Weights of a small transformer language model: 7378 steps.
MLP neurons of a small language model. Each row is named by its layer, matrix (gate and up: input weights) and neuron, and shows model dimensions 96-191. Each number is 500 + 25 x the weight over its row's rms, rounded and kept within 0 to 999. Numbers have three digits each. A neuron's up and down rows have the sign that makes its largest values positive.
After each neuron's rows, "fires on" lists the tokens most often at its 100 highest values on Wikipedia text that the model never trained on.

L2.gate977:484503463457518509481483519472474486503486541483519508504478465479534505502504537464466541513474487446536494505474484525485525493505484538516538495454488521524538497513494510481482488510490477503473475504540530506508485491476510468438505532491504495485475491493509469493502479480492507480
L2.up977:522509482525510466470502444508498509460488495508464564496529467543477526510482547509500514524516505487505511509487482481451506435471481538486528517520485512504513555504508460444548501482560484465496531489509515504500549518535524517481479443481520512523481509497480463493473489505497484478
fires on: " as", " then", " to", "ly", "arily"

L5.gate419:553476447514464511534498481476455478481462496524505579498515494529469511493531516461463532489461494520477504485459475505527472515539526466500486497470465565513438480534476508475477515534476476509519505534477521471537507499495521464470498464462482491505512476542536507508498478492459503488
L5.up419:540506494533474498511516549543525497538473503445495508511542518537502510480489496500503517490526446458523504497505510505537565488487471485509519497510530490508531524461501526513538500514494534529526496497504531490446518499527469523527509517504516478479532452513474506455524476501546540494
fires on: " by", " of", ".", " with", " to"

L5.gate165:520479477515560494533542484521473523488522466521543504518521553517479539498476510530492535502519509518430449549473487564530513486479507515506495576483516502500518515472517515457496502497468499478482517510503485516522437498546540539500494462512537509461530507510466508467545491520463494503
L5.up165:550516507497524548491477467487526503457482489458464509513537488514505456487514511558487541477500526505471515524494509462496479500483530449514545518533512471466444520533560549524528465507500534519495488475489519511437488486460507471514523508512482469511462537522516486514538501473486531509
fires on: "."

L2.gate271:498503525501475496476552525503496525521475474463480521487542515535475515523497448502532535486474501507524495482519543531524501524517554476513455532469483522445490463515506485485544489496492474494479499483529500494516476491452466484502483534477459447541525475507487475488487464499532511491
L2.up271:521495482467507508508517531462493502550490529485515509475509510533520498504487477496482500546495540487508547532472492521483518523501482505526492510500476538508492482541508506455459490486495496511491467502514487517510504510501489545487497516477503497497458516518469512545499524458477477491
fires on: "s", "le", ":", "re", "ro", "les"

L2.gate624:527514505508497499517527513476504483510517482503471491538528458474504470549479497493504497528504465463470515538510512499517526503510467502514532449455534456473459530473504461499485489534520516515505519521484527504513488522549476474522532483530483482530516496489507557495486531492474464528
L2.up624:528512519511544489509483512468471482500501486545493545498476511470536515461490520472498504498535517539494515483509472471468506514497503527528548544476442523483489512519513452530484487482554503496479472495484488526523505442483521497462536529489505489478522493495496524478509461485513484572
fires on: " I", "h", "y", "I", " II"

L2.gate14:508499484519493515484488497502510514506509508515506486519525489574499501514493501508499521521459517517504495475529533512476524509510480519450487483503496506460461495481495484492477538498554494531450525519492458480509495519501494487494478501484458550496509483481488485548471522476513495554
L2.up14:484453501494507485529492516528490507476505495511483503500506509507569473506490506502497518495522488510503486472486503469479488506497501506529522459464504480496485508444519488523489474528487497545499507492527483531498506508509502500473477520537510525520473463483506492547473542489539458498
fires on: "er", "an", " with", "ans", "ment"

L5.gate422:490511541487479544485477488493461514496504536497497521488532463502557494476496474533463508547572478458483514517511488518515504515486440491501563533527441522523503512452563530518466515500498494473534459502490473526487530508502492505475468490500512491498510481463502466523494519527517548501
L5.up422:497475483478493533546497482511494526515503504515517463545472506472475520546483512520489515480530523496500481484504471518515455516487486534502557527520469519506469528491485464461511495463514447504478452546494499444487501487583523522484510563483479505492513514557529522516537503490503527520
fires on: " d", " de", "-D", "0", " D"

L2.gate294:520506475505508513475533493535490525486501500500533498500517557451512484535466535547518515503490427460479490492509484515490499488498460474501479471485524508486466523495448494520510508468522502477492508506431521462532536506502484480501449501480515509509505508500519507525540510502515521494
L2.up294:531478503484528506453525516501474439505497536479521492505543470475520505500554514502537504517504512486516508458501516472503548477516515487464504518493520466511466501474479508501491508488498474502488470488459459474436477500479522509478515493493507486479557491476505515487553500483486505516
fires on: " by", " from", " at", " of", ":", " attended"

L5.gate398:500456540519461484521450445460459502475496504552492486532478479550463494510509510509471494501493522500530465500503494522531444499536482498484496519469484507494503435508518507510500484490534486500461502518481498546461507503530498497499520494472548522506488481483451506470468514471480464564
L5.up398:518502440551503514489524533497474491497478527493511526540465502542476533510511483508517538524458484507513472477500478464449516496515503496466498463490473492523482493496524481515475504466471500494466541516510511505502473497496532513544508516484562556495526480514476527557515492501514498533
fires on: " re", " Re", " un", "ut", " rec"

L5.gate774:491485477473512508503501495513499476520485461468504486507481501473468479519470557545451492499515496498456484536450456439524488522503459528470481479505447494525516492536473535478475533535485499508485529487519508476552488473496515507486481520546515479454466496468499458506512472440459495519
L5.up774:440480500504505543508475514493502478506487535523480508473518519485498491458484515496478526452517564489483519512492469507500472495522507505516482502467473503537539459516508494502495535499465467464488519544447476495488478507517485486457499483513516522523477460475493535475451484460522480547
fires on: "'s", " was", "'", " were"

L2.gate122:495504495510489515490472497497442526482479492520482496493502486458516530475535508500549475525512508494465489502482516535486410489548443477517464537499519523510486494465519481465484505450516512510524494473511478474452503506505472523486486491508483458493475520503502500445508502510452521526
L2.up122:531514511531542462503562529468536488532517512508508503516456439483525472448513493516488479473498482536529480462523506472505507524486475458513517523505492485523538463502490517528482474456516506498504443516469457519459543475512544503502508526504496502458513501503499507473504474471473475525
fires on: "y", "r", "p", "ad", "arp", "h"

L2.gate245:518461498522534528484524528473506567501498502490484508464530480505509446520495507494494525529518514489504509497502506462496526493494495537492508466507461497488511541469485509474501512530483444523501474463497479539482500507492490517489508491516541474508507481516506505486447487473500453497
L2.up245:444482485525521489475502492505467493481462495508501500479499491525501504470511515479510469523472509531495488504562519510528534510470498518501507534516523491483529487489509464477494510505493524465464488523474526493517487536534446546527563499498429470518484509486516521522502444475516497476
fires on: " and", " Che", " of", " &", "ild"

L5.gate320:529487533487515503479498473444521534461455475485463468559516476523524474499468547504493466504497491486519500522541449495495558489485466522463531513499484511489517476515473475521499501512528485513503456496493512482482541532503512471518492462491485504477487507524477488500497490502497493489
L5.up320:468497521517475477471447507495499473502469494531521505503498525503476501505512526492432519464438470489523523464475506517455468510464551530451492490525487443524463509490468492483479531460519539435486485493543510499504503489533496473493484485483495535529504471506459497484496487521518448550
fires on: " In", " in", " under", " by", " of", "In"

L5.gate412:548504480508518507488496507552512510505470514480463512487524523569521492530486496487504531470525441487487533502510464510540518544505518505513506477539510477493507485506477485504520503503496488504499490543492484446493457508514437508488478485504542506452510494503445475517478512502533496528
L5.up412:528500467494482500444509485500524463522471479522488530500488502511516467478486510541501471517504498495472507476554507507521456528515460473516460499535497517545529496467505464534495523490476504482511515519535533532481508504538471516495453503522448503518467473473488509525528530481511511495
fires on: " with", " of", " around"

L2.gate383:505515508471517525500463526456485499541509490492528504531519477508504516488449528532493490530464481471485531475576512530480534492522488516504477542530486523510489463529485487455514475480526512545503473487506485501496444531491535463513487513524481469504513491488510541496512510506480461519
L2.up383:510496519548480546495536533511477540510491507508524517496494512520518489510513514474461508472441462505480450494449470535504528496453467536509537518552500465495491481480458518492475496509469505509517481484511471501510514462469533495456513523507561517479483485513527499479480471483486538506
fires on: "0", "k", "al", "2", "4"

L2.gate719:508485505532448524491492497499511523524506503524512514556525510494529528472498524505488467515473515479481545497483497516466466441474533484475487488487508518494550494536529571488486511463510460501504498531522477482505511479480493473493520503534481503447533486516481493491475527488521519545
L2.up719:470473515502487538487492507499470534515501458464521512520522522485508527559474473509489481471489487499503495538501516488526479471475487515507510534502507508563526461507524513490469500508493485457492547498528520470459495478493505425510525490519492537511497500515479508510483504516497498533
fires on: " ", " time", ":", " in", " on"

L2.gate885:481474484502530539493495506492526468458466459496484468460479492503520541534513494577489469504471508516479520528517501472467497507432477520500517494483531496466509506454469491520527513492527535512511526483488494504507529512490485467478553512485471533471507530550523511490526508503521490489
L2.up885:496497490523505482501531473500522494472532495481514516526489490465475483499516499476483489484476545509478526568547547493495501477499474553504518483531469549485519522543496472524508516483470489496529501498469498507466522525466514529468533530529471522471483478533508523477523480525529526476
fires on: "."

L5.gate563:533478510503529484466486502522495454488488513503450517495575530482448471547486471519470468523481476494510526485523500488531526516500472496466489532516545502484503499528492526471485509470511501478519459471439494505517507485497470520513495501526429508529507514467487478452486472502525485537
L5.up563:476496502520496506459477490514477488516528492536507489506492529491512487534485503504508543511507512444495479527516523518527481529484499484452500514561490465481518463501483481501539549489524484453480477500509531477516460443487501512469455525519483493529499499539475499495501518508455435448
fires on: " in", " at", " under", " was", " into", " of"

L2.gate93:466506507498498529487504489522459492508490455527513524509504544468492422546488533501506517497534534508483463468501497524470488493540530417511513491481525495485461526493500581531486510464527496524471553509477487505515469494491490490551508483486471517497459481505522481486511516542492529518
L2.up93:508531514528493507470526488512521512513485476490525516511570457505483539488493476553505499475479490523497527515489498466503566487497481492488502535519465493476487492515460543504536533504467505473487464521490482488488481507484468466451504465524473494465476514550463516528504524522442495546
fires on: "a", "en", "in", "on", ".", "ch"

L5.gate73:499512469530471484488513439551472472493497460519462561493480486484517466437505478492514512533491517479516479477477543478498518518532469495524522495512509471497468466534518469491473501525531511533484471526496499485509523555522498441486474457501500506465468479544492512536543527486487521520
L5.up73:502507435490505522469537434550482459513553480535505548502518468487484509454480516493495512492491469459470493564497531483477503556486513503532497510510494492473473476506528497469488495553494511519492504530504479458503532524497527481493513540529471508452488487496481515486508531449467512483
fires on: ","

L5.gate71:511519512489513505507520492497478470463510485518498517503476492494517515527509452457501531557512505496468518510514501512470484480501493537512496535525482518518496496563488508477437497477482535465504536522448567488551459500593477534507482498487485517527514508552490485549504535488530500536
L5.up71:548520493506513493514506480518573528500449505496508550505487510519502530490514484524490546509514466480454524546504495471501509479452477524493462497488500530500551501504483561496523441517488530482489490493538527521502482511513508456497517484499548473507507535491508520499519555488526512522
fires on: ".", "U", "F", " US", " CD"

L5.gate81:494522482507512506498496457487507456506464506510479535498555491507559452568516475535495548526534530460493490535491516474512540507509518517533549511508451474472490501520524518439503463478512475511530532474532511453461525483494523534482525473527479512523490473485524497495508453532458477508
L5.up81:496530503551532497495487492500470479481457474521525476472506525480480513486486486523480492534537487487522487549468474438533480463503473517442522544504554486466468472451532506508514503478500494492534527513475482488557465518511493486517538501496491503475517512464505498500502504473441455506
fires on: " |", ";", "-", "2", " Succeeded", "7"

L2.gate25:494506497475492508471502476525497486467515476522486503534544488478539463470534489512446494466513533514520543500519515526509486450517484489497517512497454497463473466494468511503533485513516488485546518479463459529523518502478509467525503508497553483504523502548482507505496519527510532515
L2.up25:527447472482489508481521435523542497506448490509486494483478490506513511533515434470472523520476529506499479539539498483497521494515514551504481485526486486491500465512493546500562510541499556464532459501533496515524475473485470516478533484518450526503523506499514457513508493506538531535
fires on: "j", "t", "b", "l", "c"

L5.gate297:450507449496494523497438520484544495494450507491514537503486474506465514514473508488528527489493445531466510519469505494511477503508485515514511462514493525519503474538523473529558507477493525481525488523516488524477502550506507484490461500490504465505485528489513521519516494472496509461
L5.up297:477543495480527500488456518483483504492554519492516516477499482533494490477452502531489533470562515527469513475482513511483508442494509499547491533523513511533487474545480521507513481462533492501536515500491503467505529483462464522511505532516465490489483555469487482520530497505518498485
fires on: " years", "-year", "0", " year", " months", " seasons"

L2.gate485:487467541462490464441519501455493469486472530474491454483573463499497518496520509483522494478515559440472484510529493486532502521465480542508514519494499516520527451489534523536471514458504465527497507500544528531504506512495502491431511544526510447486527483490517483515509525495460517522
L2.up485:471511539484508519499530456514519508525497512501508493488509473493531503510513507527502507484535531501486471545501506497488527492492495559516471472476492495515507438466503510491515504466493515462514513495517525526531530484430467481500521453515487478531480477496464527513500558540503505468
fires on: "it", "ch", "ast", "its", " Mar", "-ch"

L2.gate883:500485495496493540443499491466555512498525498491481515492542521489518481506479481483466457481531504523489494490542502458501496521500495462505537504498458471552505450494483483513489542501475514476538507508505511484524540536521497546521501487490514534521491487560517467512484490508531469496
L2.up883:490472495497533536474518519491495488498508527471455540525513529525515508535479516467519473496477538506479492515567506499496512517526523486481532505514514496513472441506449496506492487520494511459537495513502573524522479516490489553514492504496500486509490502521506478508489506458530499485
fires on: " |"

L2.gate1008:501473531504480503519473470517513530447481486486508513520519497498509480524482524519450511498554489531518465496496450531517522495494537518489508495482526502490534506523475506503472497510477506495510560481483502558471498522519500475517490482500489518490447471480514490572470470475505499517
L2.up1008:531560503436491529513464526489488485491491542480508519512489455523489530531520494512507512458491528530460475494498455560520516490462510494474510542447496510491526470481533509517456475561475508517486526455467491516528531488489524535524462458469523466471527513487480522506495498463502498510
fires on: "in", " Co", " co", "ri", "ai"

L2.gate724:511505508463468498518504517517501485487449471488501479510501516528511515496454468501481509525469513472480496523492510497514527538535518473467498495511467517464497456492511473503530477503510501474493497486500514513498501520567537462456507530489507520500508473473511512507487522491500525480
L2.up724:511519534479477484444539484461534513454481500488577485506490530530483500502487494490450444521494491454492490477509539517527486510506445499499527482507497524514505515532528511547518525478468499460474504514439503483492490471492502512498517516531473496476531516481497505521485480508515531493
fires on: ";", ":", ".", " record", ");"

L5.gate969:468526525515486513529471505493512505467511500540484471522495494511475542484481492483495487538498506452500484525555523538473452525457503497488517513511507507483509500496508497483533488533480524531527441528524494547532507524490497531511494537476501510528451491486533493461498493495475501492
L5.up969:518550480522500494495486531512538500478472508497484523480517501511517494525498513484519497527466469499470500462515520489493491503472498460503504526463462476502486476555494513514500504484460459544492504500501530511476505470517478510509508516497514494439495504537555513575536517504483539503
fires on: " the", " El", " New", " Los", " York"

L2.gate232:527477477555492495492478527506472511517486504467482501513508502490558486489516538474491515480464514489524525536559496517528478531483491520533481521512514531450476531492499510471515504489474477521539512531493540498526484475476529516529504505531513503532508533512512475505475483503492479510
L2.up232:545493484535515520495445481457533555507501483457472492571488513487502494517441516476481509495496529471508491484538477495505436524477509537512480502538462498471491512465502482501521505476499488557478488487489471512526505499496534511508496494517477483512478505498439518489473459501508495534
fires on: " of", "ay", "ur", "ar"

L2.gate594:504488531484492495513503501509488546462532480500434517506521487489449553489513509494527536489526497537492457513516509495507464460474477532546534534494525539510552547520520459461475461491516463491471519513488500506513476490514523474510510537498510478436558512496497478490503467481457469504
L2.up594:483503522508513504497451495510495535489513510469455541498542483480443542488533499463478506522496496549502447508491493508485477462450468560506533545519503546521536559520496496487458494469503519489480511490498482505487511471497537444510517510488495499481584518494524509489486468494481468516
fires on: " "

L5.gate139:506508524507518510493493552489486496452554505515512461512480504514504520496523506503518492484548500504579504506489474496499480498470438455496481503475478516487493519507476484504523471471518506486529467520459494523486512440455496442519501516475560466477491519543500498488507448500523483512
L5.up139:503456519503510507512509528537517498484473502507529514477548518523519508522531518513495480523506490474554500505482484482540515516505527560472494512536450519539508466507516483466528545466451543521465484491499519486467461488528494488500494488489522505544520515514490505492540518452519479529
fires on: " St", ".", "St", " later", " first"

L2.gate743:504482484500535498564494485514504503485482511464467522487471502516505488523528503461492485492524489484460521492513526519530482522476481510444543520504490535493507511494511511531514506495483491556442513488509459480497519488489521501474505510509521513542506508518467509487493416486482476507
L2.up743:480456491511522489501479467473475497512464517508504526525497446482484529467514534497515474516482538505463491540480462530542471543486532529481517511490490473495510526468509506463556492513521513489465473503470464537455543481487477519405499500513514554528505509481543482450446496491523478477
fires on: " well", "ad", "ag", "ud", "ig"

L2.gate641:512471552468500505429496511544504474495513466509475492477531504521513474529464537494477441513510530513499528512506510522502506523492514518494506516530528511501495510460496496501505507463526535538487507507527513492480505510511485467497461504474490494535506475474488498551496525520541516523
L2.up641:478482527565527495467510470518513519537546508542488538485483546508550496538522524476518446511501505505544526499515533494523497460531511499540486507527466512466487509460526502452509542471511496553452479503471530452526526483487516520536460518481514474512528491492515469491511514487478505497
fires on: " of", " in", ":"

L2.gate1014:463470497500492497489542482467484504481424496489563509539515535540485498494485501527456490522521522504525475545520469448528512482472499526523544495486483488467511482490506509473493482477502498489498444511513479485491479546477482492510535481501507478471552477538463497519479501491489478469
L2.up1014:497512497493526494491520504471498512435492532468512513490492539451503461490473452542563461516506487506467443518473504480509516454477505517506489484536475464510523455517520514492495525520532537489490477528519507515436503543499503543523512439490501491480508477545517516525483519521513462487
fires on: "as", " en", " de", " und", "um"

L5.gate346:484473425518519505453479494496468502525523519493457478509488507498523468494505513508502516510545457500497540505487496506515519478530491488464489462546491510523513511490527485471470472515553487553490485511499510528478484465510481477476505478491514432468500521500495471486496477462507498542
L5.up346:467536511492509508476494520519504514502492489513507479507539466495502470521470532516504492517499482519515519493502504546498502500498497526520509511503491503510514495486523480534441486489513516480486498513497560498515463479467470521472495509497491501509519537478532517475485465509475487537
fires on: " a", " an", " ra", " of"

L2.gate329:489515531496486460497480510491495528482494470466527511476522487499519490518502524521511496482511540525462484451507495492498481494512539499506547571520492500505480508524477517473513488485526486499508506450513457428496498456465495520463496510502473478548477558514470481507525460506511509493
L2.up329:504504478494500502499489549469457478496501484502492485459533424567491468467467498538504513505488528497453530445515504486546487469508524542539547490522455511512519499463493479461468522463513527475529526483499479447514501493486490525473503517486460503551462522523487489491481464491467497536
fires on: " of", "n", "er", "ch", "ic", "il"

L5.gate816:514493485478499499531495469473478494498502549482499455505505509564514500541483523473497509504505542507510493498518519506569531511494506528476491536516519536526512482511498525482519480507519490508531492517497502516518499474442492498476514483480481523525534462506511497502516450507528508452
L5.up816:470507454506455442461513503467481507527489481481503494519516481494472517475537495494501496529518537507516507470530508508510551504509487495460542484464493507525479518496462504520504493527511465516532540536493465497520508492495506492523522511509504504493501479489506501515503531449486508468
fires on: " |", " born", ";", " ", "|", " ("

L2.gate415:509472511545512517464457513514466512533516469496504463491497480469494498522480533450506493532495548472520487534501504538532518496458503510460508486511506493540505546471436507525516462525479486487542498511518501542507535535503572515521524509493511494527517496486517456526516468468496487533
L2.up415:509526479492484489508499530570507496529492428482510470496512469530438500522496493512507478466484499498513518527468456541500523506523519510522521487532514527516532532512444544524442460516467451480528537515495490535535493435449520502505514476492516510489514521496474529484513489489531502486
fires on: " /", ":"

L2.gate559:478485507481516488492471480488518496513504493480453434502489459497508493523509542458525486483510535463483535530527509507507474528523486512464509506521517534548469516472508507502532483464528474450495516506519543513480539539483506523516490470516491511515474519468501494439533492481484471488
L2.up559:514481463497509542486537482510511477450518487496489458481470536464525497514485552510552517483487457489523497531527515474472507474467509493536504505520540505506492497494569508474484480537500487493465466501494511511490524492535492513518511474499493507480509479493529494509492502508492491475
fires on: "p", "ip", "pp", "://", " Pop", " mi"

L5.gate230:511468519487531452520486497494519473523472508488553563523514528530534500475507489451486490463457452521507493518531515526508510546478528481504494483480464496492497512532483500477509486522490477461484527465467506531517463480545473486486522484530491485501494485518502476474526542448559498513
L5.up230:531515437532546540480487481455522498536489482530481498540489547508510513480528501497504546507468491468534476498493526500517556506464482492490499556469477483528484462492513504551531514491504518523500505462513498550458492511492512487515528512474488498500517520455479475453508522494518474519
fires on: ".", " \"", " in", " |", ":", " of"

L5.gate474:523477522524499506482501509458421519515481526486489510498532479496511521472512510470521513489460518534535540549519460528529549483462530507476546471516488483537486458505484518489524510483507495531472527521534494521483538513507494505460543507485485531480490486533505488522493525479509465499
L5.up474:532490540502537477473514511434514523511487507516489529510537511474500455499500509515496492504494479543513524508502524508497515516514514560495506491489459518484488496454405478504491526510537514483480462537501482526517476521512556542475474500510493499476512485448520455453458517508509547503
fires on: "8", "9", ".", " c", "4", "0"

L2.gate605:525461537530522478505508521503451519503518524484492502496481488526503481492500481517469459527454454513481463492490515513553520491525523502495513501486488444496495510522502549557515523512474475511516497509485483505503465486499472460485494442481498524512498552497499483503488466483507530503
L2.up605:505474540530466541495531543527487509527489488505508509516530493527447515508513544504485534549489511508517520497508500470497528532508513504520483506483487493459494550502518463525475496509503521497506539507470480535524525486465532525460482492493450527543502532490500467552486474544496500499
fires on: "il", " so", "ic", "e", "ate", "ing"

L5.gate347:534455509556506498459498505490503512485496541483483503580556475460513493510478469494517521505523509475522506529493503511536501506524473481478493524525542492514463497476524495535504495506536478488485494481481515550509472444474474494551496482482468515453510460463503493526494491483531505517
L5.up347:519519532509474522477505502468469520422508508515466521512557514512474485508513514561478499526496492505502489488498462494508485510524499526508477466485511525521457524474577434496516488501496503486490490472493502472521488462525504494497536517517457493480539507492480499521506506494509511492
fires on: " un", " '", " ", " “", "–", "/"

L5.gate1020:480528504497514486442500558441523511498505456527505510505519546512521476493501483546496495470476503503515497477514500529478469450506464502478476517503537495512464496532506498486508524471531526483457503547502557504482515471460504500477442463482495490506520512548486508518458464528437493457
L5.up1020:465507511512553496491471492492550507491482515519517469517553492509495493483515529491495520496442470483496462469475499515529475508483511498513478539512532457509519551524495459491474559485527498464503506500543467521476514505498527501532450513511513516505502453517475510479471510469546462514
fires on: " n", " g", " c", " d", " e", " f"

L2.gate931:518522504492498478461512526506470515527481528542505486473525502535502516472506465498535500524514509492525535484494500502489496507473504513525507457540487545521475426549485482484512516548513496523525487511506476531518506491475501536512466493508515530499492461480528474475503492458502508489
L2.up931:496541477434509447438488481462538534510467535456516525540506536475475510522505503498517511545526496516512480511455500491558541493483492542486465567483549540463454513528532514485492489502510514493468537531508496517487516468479484484526508522500520524488485503488480488500481495512486530499
fires on: "um", "le", " Col", "h", "b"

L5.gate64:501540488515478508453500542525487532474524520492507485510512507501536537511485523524509518487512501500430487490499509517521503536481423515498505502492458529480530499464481485523498505518513487474457470462514519517490525496484553462487503486485461462506512533448461477512523481496474450499
L5.up64:503463513448466510479543477485533473496512527469485505488554458539498499509461564518515523473507536507501477503566515428489489500499499540462487485524514541539538512525503478468480505524505512515447484514508469529510482496450483504512521492451489504534517490475482483532514520502527543489
fires on: " as", "it", "ens"

L5.gate721:544471521495513507460516484495502519496472493504531499496504477467462502550495495515470509502505511488487479473503500520539475517503520525504565469482488496498516509527513502507532460526503495537520517510494547493476481491490475426502489491512471508497510508493483530464444534512514528485
L5.up721:496533460505529507526489479503458468492450510502513512506498510517485507488495539471479522493514523504553526487529490529490465503456504488493489496458489495477505518489524482472500460547483450479485485506490508501500528488514480476494571497507482521493528491492481486469511510537510508449
fires on: " a", " and", " of", " local"

L2.gate389:518518514475501486468518519488515483531474547509477500508483496504533540513537482491530510464506477525521515481470530499470473483525495471547485471468494506505492491495482494480501502512538474486505468479496514528480459512454489468492550533503515549474504478487480459527465493530503466521
L2.up389:464522532513466494492485504487524487525529447547500518518446518472501509508499479470462514514527494516460503479506475522483512517512485473487490488530492517502508458483531507492524516520543477457469476483574497550484534538472492484522499513512500504492526470489483482484547543526519489537
fires on: "ing", " over", " up", " of", "ly", "it"

L2.gate713:510493517510494525532519485488528516515537471552475527512529447470524482504529471510459491505475503502486484549525505500475493449478455473475526503512488497549509512493494484510476523529510483471510492515511520476522488495477513491527508506471466504450487533503468483507472474495507508539
L2.up713:553499517509484506540504518506487501494509478495435496522481482472434515513509585487468504450513468515475483537493515570480479499480523530525489508496489527539515538439514480518469509489534505458509548490519509521481491522462513517500496473498502460476533511495453518498489479497487531531
fires on: " |", ":", "vis", " play", "."

L2.gate631:525494508535531490521504465479488500506523454506544515491511520508452517516475554461504527467502486436521421542456526473540527537508508495503473460501497492510491505485460468459473504456483490502498507485501493548509536477489501483464534454479548516487462480513530504477500485504495522470
L2.up631:514560483490510505512482552497498492509481508509502521485515473499507495433454469496532522469513533452475457502541454469503481480488491513526499457487455489498483534489492497483509464467493518538479464438510451495508494485501510486509509496508466518435509504515518533491553507485452513504
fires on: ".", "ss"

L5.gate763:462450497523488544496546490541537518491492503525482489487479483486483508467508471472544531558507507507531484494457508449480510513511436557512500497489493497487489477525485496477471490525473501486481521487510471502507542500532547488497478496482482534507470448473476501519543546525465524489
L5.up763:452455460513495496467528454516505504495442513477466507515530455485466468483504479480524543536513497496527482538514516458489510495476473512478512495492494473535482472479526478498529506533484476477484498497478480502484526495485551491497467490477499528469492436482453499533518526511466547485
fires on: ",", ")", " It", " which"

L2.gate349:519496507490528477449483474499469479480510495526467507537537467502534509500478508494475481495494515493533487518470521509467466470539517499437484517510527519481511519525482519510465516493475505498482504470497544505486425525471483485500501494452526502474496511481509518474480490527527461557
L2.up349:517480492518495429436487453495459496519489504523460502521543502476552535517512545504459505477498494506511523493493516492477503494522536511528494526504531531513512485481498486498456536499470521502525529478476539493491464545457503490486514504448489548485479495476524539463474540509526517540
fires on: "ir", " Th", "t", "Th", "th", "air"

L5.gate48:504501526491504518512512511501531507513470501520481465522487476479471504495456439550488509482541528516512497491455486531462539509492468485504521515510550492494533510495471486483502526501521477459518495496474505487476508507499508480558505468519574485529474523477470504530469455513499501491
L5.up48:498489511496512498519500501516517503523458513485526489530505506490505511525515522529517462533515505499521529444492489461524480561468487481529511546464496455538511469506472498467480525476475519494499466490538501526520489517479512518460513442506499476540512487487487528513481536515464488497
fires on: ".", "1", "6"

L2.gate746:471526470518478491499538496494485508520489522521519510458518464483537499469511532501562481530490501477497509472525512516501506466488465497511519486528520478497511470435503539503490504504512535533486473482547503476467500489468460492527443482525528510483518459507528534492504489494519508469
L2.up746:527472527437488514504534506476533499527496511458474502495489501511503499446463498487522505451516481503479514476436489509533509482507488515466493482505514462506541519501494482516525517510514545500539533537528499542489508491509525512452555470494454496504487478494502500512491472503492484469
fires on: "ro", " when", " When", "When", " hard", " amb"

L2.gate932:486508516471510495517481541504453501495515510488511548509537499477524517512495508508511518508489504555489510487506479462518490478523520530482472523516484495490558469505505522465486578493508522484525519563477509494536518539500520557473512477527533481510472559527491460516524498436484479496
L2.up932:508483516512495486470500509484509497495485465449493501528522493497448508497470513520491542531478487487517506510478476473518547507445503509514461514577479490496516436476482515451510488497520561494497505499482511475521502540501520505524547501495506492518519539495535507507497466495486446501
fires on: "ul", " of", "in", "or", "ur"

L2.gate313:487532468463486493485511445527488526504459490526481444522456515493481477507507502500509485506475519442500538443458503510526476501538500522525500575413530477511534487484514470542479498545480527520484462488468502512488489497532472520471485501490555459458476501515500525548486499496486482452
L2.up313:509482476524497524487511511494529498469519512508521498486540536493539457503515469519480503501502494479502538490459513489481491462569491508497487462498489499491495496508542459495513519461534543489509474509482461488481486525544503477486494480459507488514520530494530508509519500478510498504
fires on: " of", " for", " |", " after", "or"